config.yaml
n_kv_head: 4
head_dim: 64
vocab_size: 526
rope_fraction: 0.5
bias: "none"
tie_embeddings: true
init: "trunc"
init_std_qkv: 0.036
lr: 0.00109
lr_head: 0.00585
z_loss: 0.0001
MLP neurons of a small language model. Each row is named by its layer, matrix (gate and up: input weights) and neuron, and shows model dimensions 16-111. Each number is 128 + 24 x the weight over its row's rms, rounded and kept within 0 to 255. Numbers have three digits each. A neuron's up and down rows have the sign that makes its largest values positive.
A block is one neuron, or neurons of one layer that tend to fire together. After each block is what it responds to, as a language model described it from the Wikipedia text at the highest values.

L6.gate134:143150129156097115124131104093107122111174150142145096087147121103146167133137101128113090124117135156175120138097099132128141126113139169120125131120095143146127163138146080133136136116128140110091155110126138129125196175097130132087171112158137119130101110137132151132104128123076151155
L6.up134:144128111138148137129123107137090136148148106154129120126105140102177141132100128144162112170114156105110101102103109154123153140108088149119166147150133154119128124091125101116146112114106080166172108120135116107132141108092144151113119119116099151119078134143091093124122121118141171110
L6.gate414:106134140113137186115124142105100117161129172111109129117112155138092144136100142122106119096110108120111188140120163103139143141132135148115080148155198122140170107129094109138078131139124122119107154122148154120127152124148091115132111134110111129154122159101138138151136118130118119092
L6.up414:115159140116108105116082142125168098133099149125101074162116113116161091153112110132116136147146137167145127163132152127165111161092127088175129140094140144158167121141138152162128129113157152145150133108138127110136161133141130114145155157104124098174109136140162131133142113128110113116
L6.gate463:140118097143125142160139131155162105174175134150142123154136106184117105129122146153120143130141138157145183157149106083112145144109102111141134168165159154139151117132142143145156128162121127128175122120128129118138154103115089110125113092134106127121114124086104121171098127122093117088
L6.up463:140107142108126149152071150151125077089107125094134127131112123117109116101154142148134146127127099143100088120084134124116123154148155129122166100138122110132130107130095117114106133068095180090114094082164136119140119124135133121131150141155142104139136067132141103142124122115110116154
L6.gate559:161158119107125101127158142154098164122112114104121095124138126163128093158091125107069098113137139117166154162066137161102172144094131157127132154119133104113140137111135143163135142156155152134143118110098130125121137099110079128103158166103114121104100130156124119118126110153082095130
L6.up559:129137129180121100121114141077145100171198154122098084137154089123126123120150140109130122154128131101112120112126121132128100136134149100129154165097123154130112111146130115195139102116108119149125156116188112115116139104121125142182125106146147102127139142112157118090106145165114136111
Responds to: Mid-word vowel fragments. Word-piece fragments inside words split into several tokens, usually an "o" after sch, Sw or Sh (sch-o-ols, Sch-o-enberg, Sw-o-oning), plus "om" in some and "of" after number.

L3.gate401:161138107136119103124130058104130095146131102145159145167142103115116110150127147087125129094140146128091123173105125086123124073091111106145135128153159118107133173105094099111124090119117097133140164150135141120129140159100137131073145134152104157105165113182107179100072123086130162085
L3.up401:104099115118128162117173115128128137097167143171145105123172132122117097166108100141095183160085131120138139147126131152113143172127130102156098135155163103120097172127157118169114060105162065098148139128130115124120089144130121114108153124136093130119113092175123116144129119124093147113
Responds to: Decade digits and "for". Fires on the decade digit of years after "19" or "18", as in 1980s and 1853, and on "for"/"or" pieces, as in hospital for, Forces, information.

L3.gate670:149142135142115143129079127095145118169150157112098119119144129165119140119147098127156127121170170147124167129102158154121121131110155121092161129130140097131100108100135110151108116131149088096173128122155155125135143202115105143130165126129118128153157116107118173148101135170103110129
L3.up670:139135144105132118117149136112150103178079122098148094167092119092156152129135092119112155110135112126090136142129148137111073124105122146153164123100109113139131103111070087125119121125132147108125139086147135125130123089168116126079134126124141139168115150144095100113149145121127103153
Responds to: Mid-word vowel fragments. Single vowel pieces, mostly "o", also "i"/"is", right after an opening consonant piece inside split words, e.g. S-o-ft, R-o-le, Lou-is.

L12.gate24:128115090133114163126116109131117112135149109128084129093134180143138109146160137142131068149160146108130184113152168132093132157068111112136118145178114118075152115121141117118127169123150106139159120111115094078150109160142154112150137120124159095118114092103202108110138121170120193184
L12.up24:148168146151071159161110169112149055109105072154142142145150124140096142129136129123141140158120107119121136131108160124114152112142130106085147140128133162117183069134130082122111165142152108124144162150109102149120112106121098091134094136110108120121162139096172144098143117136118143113
L12.gate63:145112135099139100090137163130104084096123146141122155107111107154108143155120101113093121152164084088174133157131171060108087131115140110122099147124133121115136157122116182138109149124171067117126090163146139129148105154124109174146149140146109124132159137106167139107148123124116091157
L12.up63:124131092171129114138112118149091101126117105105157106120143153126128115126116141085120164132145080107149120104164122168147145068154120157146120083154150110090116071163129129097141118140119087152136128118111114174143120100105108147159144134120106098115107161085173144141120147135137107074
L12.gate103:095135094156126100102097094147128156129176131153142147111148129116082170151105136147140090119107125190160177125125144135058074120138124125126099145149139105131107074120136136145137131144124133173135173108136125105180182120118147133155141159136127098107119141092119115177140116120127142128
L12.up103:164141179107117110147088100159114131144115124155153154164089120164122120136109090140098125137161137112101136126095111107081117136121133129106113150138098128128142114145087114143135152139117139120174158141125121073134140120112121080092161157139145061089132154115121102167192115129138166157
L12.gate125:132145113089143141086123126132128138152138137147133113142123114178068130150126092129122075132134124096099150136159155122123133115166149068113132108160125127107123130156113147123089141144161081124137165134110148149127167147139092123136157128158121116132131094142128136133126157145100100075
L12.up125:138136110143155105069155144119121097120159074129129112106143126145092149141100097141105110091132159063093141148182127117168135165130095131122101119100121150125142178146105184139162117156155134124166140148110142110121153146154133123115135158128128138117110124120110173146144122140102106091
L12.gate174:123119113154125167119120146168115112149123151138123152137150122179106102171123142112113108128140109164093140149158173144123128132095103113118153127135149193116085134100141094132125065104105119127129109103150174102133184133092128114170124093120124090077118138139132123109124147108133160137
L12.up174:135096101125134115132124103125135146113084119112092163092147193111120110130131119140105143150108148077151119101117148129134096181088122153131129134204120106133130120150102131122111181093120126158148119132153152121151129116107069134112102160083179106145150135137103135135135137146091103144
L12.gate183:120130179111119099113149107098146123124130112170097129127152133123111095146158127148132101168156132097126143153167126076147097148123137140120101105103167124107123131141140137123104142118087115106135154062105148093131159164139161110064149107146140102097132111100169143120088131119152098114
L12.up183:083105115169168137163101151122162124141100131079120147126134120126158114126126154169104116084127151083139116127142127165128160158131155155145132158150162118095178137125119116118106137106090125142129162126127153131146100111094083121144117127089125078104085142094117139125149154112123155134
L12.gate194:105123158191114099091125089160150131099091117143122120128143129129108129146111129163067143124135147127114182124132114137109112107166150126130126139111128131121131120096132124120109138146116139145127173194115145130103175103103130125097134090145103102101099093111146121086130161147148100129
L12.up194:161098158098125127135088104113150136103138172106096138143106168116128122142129136134137111133141151102101185097141134083169129152138156120130112113113128126112161163165130119119124123170144116114100170085114161136143134132102093144099081120115107097141137144120110184121080146133112180119
L12.gate206:149148124162129175109186140134065139094088075137122139175109114119122142144091164130123118126161130120111153138119155100130135109114145085125107149140150134127076130133119104128088131108121095116130157127098136117132087137077124146113140111104111134116141076140136188151129110160123131136
L12.up206:129113085122104109121103138146137128126110159146181157144162116160111130137137114173134133127123141122132173106092162114120088133137100126084128134140103131115133135095108110147143172130147138123105118107130135153086170127129139130138121128105115102097125130109142100128130140153126085186
L12.gate227:164098101132137120139138120149079081100154158159184106149179129156142128145105132154073111117134131100131172114135134135134107129140107098142116093123168122144155101083150132114156167120129118139150108129097125120138136139102146181115100142129129127127132121110103156140079103180152102096
L12.up227:131140170098149127133120108127109099125125121149125105118154172144121158146137119118099144129145140124126129110120121118129114134149160112150104150124114156096099124102099124118119159161151134104105143170099136121110066137138130128116152112118136154162149101107110123129057157116165201086
L12.gate261:114130126159123123119112138174099108085175164158136122133141148116069114159161168137091101108151158185133145153168115112115143152165130088091131105151089162129090142101119124128057141125102108149129131121086133124135136150125163178099184128156135137141122115110134107163135151148128132161
L12.up261:126116115086141118156127120103137131145092120095131135090118140148126080130140157118125101171118130109104143140112137078176127164129125088088117184163143055138084104141108148149157135137126109142130074142080096129125101151096107094156146115111152148133137157167141131132174107124119101134
L12.gate367:167120115137124196083167121144104136137138140125146146149116118121085097140161134161156149098122116091113163068143115112109136169127117130117128095154139108125105130125150138107132126151121122154138136078105166161158105149107145139156158140128141082121158151093105107155163146113101098124
L12.up367:158121116133148102127141123170139163097126114157130108105106151144145121109124129108155082106152156126185139106109090165126125106085116123159147082118145108144129162104151128119165133138117137141111110110142123139116166115092145193168102123146126122138126157185124190091092097115147125139
L12.gate390:121119120122093141106155097122136118114116154209105110111148144146105094154104127142122110134096144102178136145117143092131116141111123114090128151134143132113116149175129126145135172195124116140133168143143148140137136154103120112105094080135136101100191107094141162153119142149096098122
L12.up390:181126142134118133112136130178125134125104119137101152126145111185088158126166103127102104126110150124085142144106155083154151091106156149132148145120142147077116127143119091141146159130088113129141124092133170152131113147117143128140150149127103106105127109146106108099117156105096101113
L12.gate524:128125120110125125130147138114129145129135109135120144112142147115088081161126102117098114115171119089151084136142153126149130117135148077164110138162171136105122147105102128147151126123144104157148130113138130126105114131123095138118123143093137110142120146121152125106128133104148118077
L12.up524:174122117172126157104112160083095168102158198100089120117096150114113114130142145144124141113118117106148121098089152170145141126150139156073135134138141126120097160135126106096130148091115130114146123097134134103120111132098166136100108118117103112143144145094122103172128162091139124160
L12.gate629:106148113121087137139144140143114071135148124120136148114156149143123132145120138102116115143079140144096146105123135108093095150148088121135104093138170085143146137149110126123143187147128121166153157148126150101092134153096108156107110091108161097123150152090119116128128114107127097128
L12.up629:141143141129109111113163127120115119097154123116147132125119115103127133145123150140092146130151130125114122122120143124095129123142135125114133136133163129176120128124151103154083130150108127182087125123079159102141213119130155158091087099156160130138103109142150085122145122117095093112
L12.gate643:161155130124096106141140127123141124081169117104132129119147151157115121136133115106138119119062150133124137107160153139130174153133144083115150106138141126128091121158150132142119124153058102141152103128128169102190150164128121157128122098168095105091099144109093124138133096208123137072
L12.up643:140136113120127105114099164129137098144136100150158095106106138109102131129117114124149188111141119157131136130149094119091157153107134153167178109140129149146099192113183141134155171163126130115128179121084128109144150127114101119105144142143147136158109153097145130090079141117083138096
L12.gate671:141148136165135112102090133124119148126149090134100132063158108136114128135104142170127144118144129148130146123129126115086109138142156102098141152127143097142131158143082124135152122124116141152169171106127167103140174139115116161109086127137101093103112087090132090138133140143111122109
L12.up671:104118120107159100119162124096129112106104146155164100144168128139105100132158136179123106118146199093112113130120139099148115126133124097129128128150116102155126125145110122127142138132123131186140109115105148124140142120128154170118135099156159095115111161106138115142137124150061090111
Responds to: Mid-word splits and table pipes. Fires on odd single-letter pieces inside split words, mostly "o" (F-o-otball, W-o-odland, sch-o-ols), and on "|" cell markers opening election-result table rows.

L6.gate96:156093125131124112101119148149135168141121116082113116105116156118129101151095124100099127126119116125180103178141099129114118165094103125145147093151119131165106156101185121090104134122100127096167133130152099105110118191133116133140153122146123137123119139116083107102141096145036112145
L6.up96:164108103149141163092139113106118107119105114143140149155111152145107132137101099169130116070146134120108137142127137221122094139138136155131127115141112115111122162107097151115120155128098041125135137124136103128081174088121119134097109140157109117093163122098128160139117101139134126124
L6.gate128:161099139143111098099109129099083110135116140131113094137101130116162115146117091100157102124099151155146111128074168190087132101156087128132069104116123139143104161133143086104132156126078095124122100111111125158159189148111134164121087131157112142102184134149134185106135129120096145155
L6.up128:111147146163134114156129123127149136124153141122178098112142151124130144134156149119177140118117094071112092159125133122103126127083161157118103132139144108144111089118085122086131124118148118121123136112153110158097163129090141118153144125111102156093156137121138124094132095125112152109
L6.gate155:142159090158092171134149147146118120151169079108134101103167125104112112120140106122118084086125105133105119133135091177114170129148126159132142152092149134156140133129168118155142120137099105090099101123165145102153137158136140143130118145131135120095116149140117133142116127148095151093
L6.up155:122135136132176117152123123099120114111172109168160119113162158198117154131102134126115117103105112094098160128129122178120101135131121163138164089117120146145113145114114130160128120124097110114141170094120168162100113168161128139124162121144089148088106117105136149096095165125130158085
L6.gate590:129112132138102105143121145160122129130131121127125137137120103100145128171149139132146101081135082131126140134105098147114156101127133173146082123111146136112138089128126136136124140120132113112103106116154146138108143157125124100048176153183165145149148122103153109121094135153136129094
L6.up590:145113123128127130155147181106111145116103132099139106125109133098135121182152104154131129108087123126124130082139151152086168159129129119153093143096171114147060124126103125117095115140145106112142151102092119110150133150126111136119138169121117094169095139103122148137143125151115152114
Responds to: Mid-word subword completion. Fires on the inner or final piece of a word split into several tokens, most of all the second e of betw-e-en, also -ation (correl-ation), f-ur-ther, and last year digits (193-3).

L12.gate55:126114119110145139121118166123091123117122107175137161139132134098110114145137079093152147101135081114086102150156169165099092126096123111146111171116129156135133141140147163137100109215090075105164169114155130118163145150138154136128149118112074136153175117123164141128149146130155110121
L12.up55:112124109152117127134145150106121119136138106128138133176112180139145131116090124127110098100097096159109152215123144108098154149131109167109085096125144124108084159151130137078125147146147152146117104111160141134114114114150129172150118170097105123130059102143167087145067170098153131096
L12.gate61:122109110105133138123166128119128150152145149131126144082150090150120100153134130105121129115112134152146129082193177140112105080131183117132081144166148108116133115130120118144147168137085106120100101121115172133157087168100130125096123155131102127106107099127131153143096095127148130137
L12.up61:126125134116141100108141172173112136117104128127123147111160127130134148127153139135096111103143093115109120111118086149140124145108148146101075145159130125122196143092109105139147123095145098119109102108171121074134094124128139090142144129153150159157132139134143125146135102128146107112
L12.gate74:117126120133171074160152139123110156128169096122113104113138122164119111156138129139088104109097119132093148141149127099088144143111176130148132139160172112121152131170154126106101100099134096131141103139152154145129147131139115131185146141157176097117088116127129161151123128118146117096
L12.up74:119148149099135155146162143137131095115124120125117098165130150125080091142162106107145100105137118150113090172171143155138122140126127131136125141133137157099127160121120119158112082123175094156108160109130143085102113170163140173106187146097134123119112104101127094135121178144181135119
L12.gate107:129155124138133137125167132171175109197147088094075127123139119133099073167134111123144109136134137134139116148145114124103122164149163134137130115151188122114128134109149143078087151137113167096112089111177095100141141154133117153135138121119151162155147119088173152123134124137117108129
L12.up107:143108100158124126135110118157108125144151133141113132160111166078137084124130094188142113149109114124121144163162121115125107145077138133156096124158163084161128160098138121103119127100154142122110121111144112081128137165148103097152115110162096125127126128113150149119121126104093118126
L12.gate137:114108119184112142115140090095139125110129198125131123143113128113104081165139103107123135142111127123092096151131123121104115139136127125136141127099104137150159152144129141137134072163104112136148156100176131160141152170114173106154151120125115129134132104131109122129130164182164156116
L12.up137:128128140156103136143164166100132101126131116130105144123131121133105148150151133153111124129109117149111112152124088129106158099134095096173145140144152133082102109111108108143129143152161084115112125108135115087176088112119103179092141143126137106114146114151125096125097171174119113136
L12.gate343:110156136118126130130171104141101101116154121191118080142159114090112118149114137164080134078117134113118139114155137119091144147129101120107114116131149100104122136135145115086113152126160103129082148161119137109117098160123082159124186141099145104113127100130152109108099151130117148097
L12.up343:102138132113131106112170135109129137143110129162129142089083095180152116126101153143134121096161123132149130148151140152105123087168101122090167129112107157188125176140146158155105076121123104161153129146082134158111122143146130144128129100173097122156127131092130145160128162127131117089
L12.gate404:162105109113122085061099120103130105149117143171091108118106106115126132133117117152104140129078122089138117160110157138095165089103124110104062091121135144130114116145125098106155120137133155107157157113135172109153115137082165157093114096102121109138147081121136098150093126150139125156
L12.up404:143097106130116128137109148127120142159137107171143106117151147117113134123128130189112159127132123129158121136087123133130129129146126109142146122129122156117111065110088145136184114117150111122091151174120136123116131158120127102138107154096076143099142101137114149089145116152069135159
L12.gate425:120138138118101118136095141122145100121143128103076100131170107113067135165138114187104140152109141130093157148139125144135125088100105082114098130135097143132159124147155129121126096160107129125101093139142143126138120160108151113101110133112111152123178060075140134101155105107150100098
L12.up425:118175126139126084133134128096157137126140151118096133114118135115089151135094113144073110094117120131112138156131137102105138116110101143169126178107120114151106079173148109138129121127077097123115147104132152132140070118135167151071169178121151074058115100158140127104145118116168128097
L12.gate435:122091144138130104131139146088160095156142125180108149122142121131133144156156117112103112145154162127120140186142162139110153103133097130112099104100110130203126108139102138112118100135098139159118155124100108097167131149098125144145149143106166066081137072135138113149104163081150143140
L12.up435:097078138105124113128130149118159151138127095136135102093132106138126109106147094145129112134131156110155149134118139130134143105114090105166095106141141081144157158142165099101095177123153137180155121134103135125117098088104111102149164099168187104100136134121161116089103108139151131124
L12.gate475:124117106183149135094159148150143084163160169139100120119166131161087130157123126138151098113138110136125141135130096170095134101127122098148120117160142147155172160096127153129099126126117079148093143179132177102132128146109144118159132126159118118121135150134104120127114152170141079103
L12.up475:100138126135065121118118101186146099139119139149135139133081122126074095139164111141119152134130124136099140144129119094116156079135099120150146144147103141164133167131127130108129145165112144110115153115094139129128144156101093126106110136162133092107121149109165145130129126166123120121
L12.gate476:129171097159152134129152143120165076083155157142141114133088123147101153149131135145136106144083131125165195150128139069096173119137122140088110158142144136127144148141140116138132119119106105120147135134128126110133122137116128128197148107114107133131111090119173104114127110124108111081
L12.up476:137138115114098134114142141106075165132167077131130126132129178121126099134152126125169119108123156146118088114097173071138149124109104136134093121141157085091108119144134133139157059096144147100138088160186092124151089122113100127145133127119127097101118120090124141159109103118193120139
L12.gate501:103090100128123165125129177131112106142176134113128172144115129079134125156145138140131095125123145115098149134184157123122102122110094125130103145149145123120110139110109155121093111112109099121116071106118097136145114124154138150129176097101119151135112137076141163111150096128148090094
L12.up501:121139132109132123104081123108146125123111104102130109114087141178096095146141141105165125107132061108125112139118110145140173161146133127138151142153136135122154102149180088118173137119093143124113141117074180093143142096129099125109102174125148123131125155153113178126100119156123180127
L12.gate519:100180098155102111160131115112104130136108160156118139119139127131080125147078112147089137138123086165138141131143130136125161085086103133112116114120116148136126103106116155127089103177120088137110139123112129134114125153093165136096131102151115157090115114068157135098073124100122098114
L12.up519:105129155120149145094084161149098119096101147136120107134110153122146144116080126098131126116154083090123114173152142080156131112105119148153138083128087130135103081090176135130151115147115152087096144144141116147154083154119121110133143121114171135089126121128117102115137091090152112111
L12.gate554:112123108162137147112133131110133104141124139129086167129101116119118152151132118104152114125133137110166158141129124087083140170084126111134072128161129134186152112169149139130124116139136117147128119121122122108150120134125136085155137135119092136097112106096141099101141090160089143108
L12.up554:093110138145111133154116173102144137118080151154142137134085110122120135128104121183154170089174111122118096164145130134103139109178107106140119100150128142113124129174125152143120101129120131126129129098144153123099141172102142117157161128130124094091190142194131122147091101129146088172
L12.gate573:122096140171101093096125105106133119156149108159137134138132143113078165137093119122178147122119142155119150138111142104071114128130167103127132134126100139088125091168120117112133140147133109110144134101100134110169106147107136147124101118105151055095158105146134159129161116122113160085
L12.up573:141150111128105142140126118136137182107111125149107090151151126086111181121156136123125162085147151121103123084073154112136114102152118131109147138129114090126112132120114119125086113083146109127154117144091136126143120128156114146099116136140111106120116096100143130124146121169127127144
L12.gate681:157162128137091096108128115130132154148127118138102133149111122131112169142145095125145102127177123111102157129154157123105126139144121138125105112125134148139130164167157123117140120139081102103172126119107119118151135112134119166113122152103075125135132144123090102112116148135142142109
L12.up681:127143125103128099101136119128131156132131102148106174128162096131119117148182165133113165139122077146118161152124101106144131140119126105136096125109113136122122189152136156099145152104099089166157133144104133134116140159161124172114151107156133141152094140117166157127111099137123159087
Responds to: Year-final digits. The last digit (or decade "s") completing a year number, as in "May 199[3]", "2005–200[8]", "1990[s]", often in dates and ranges.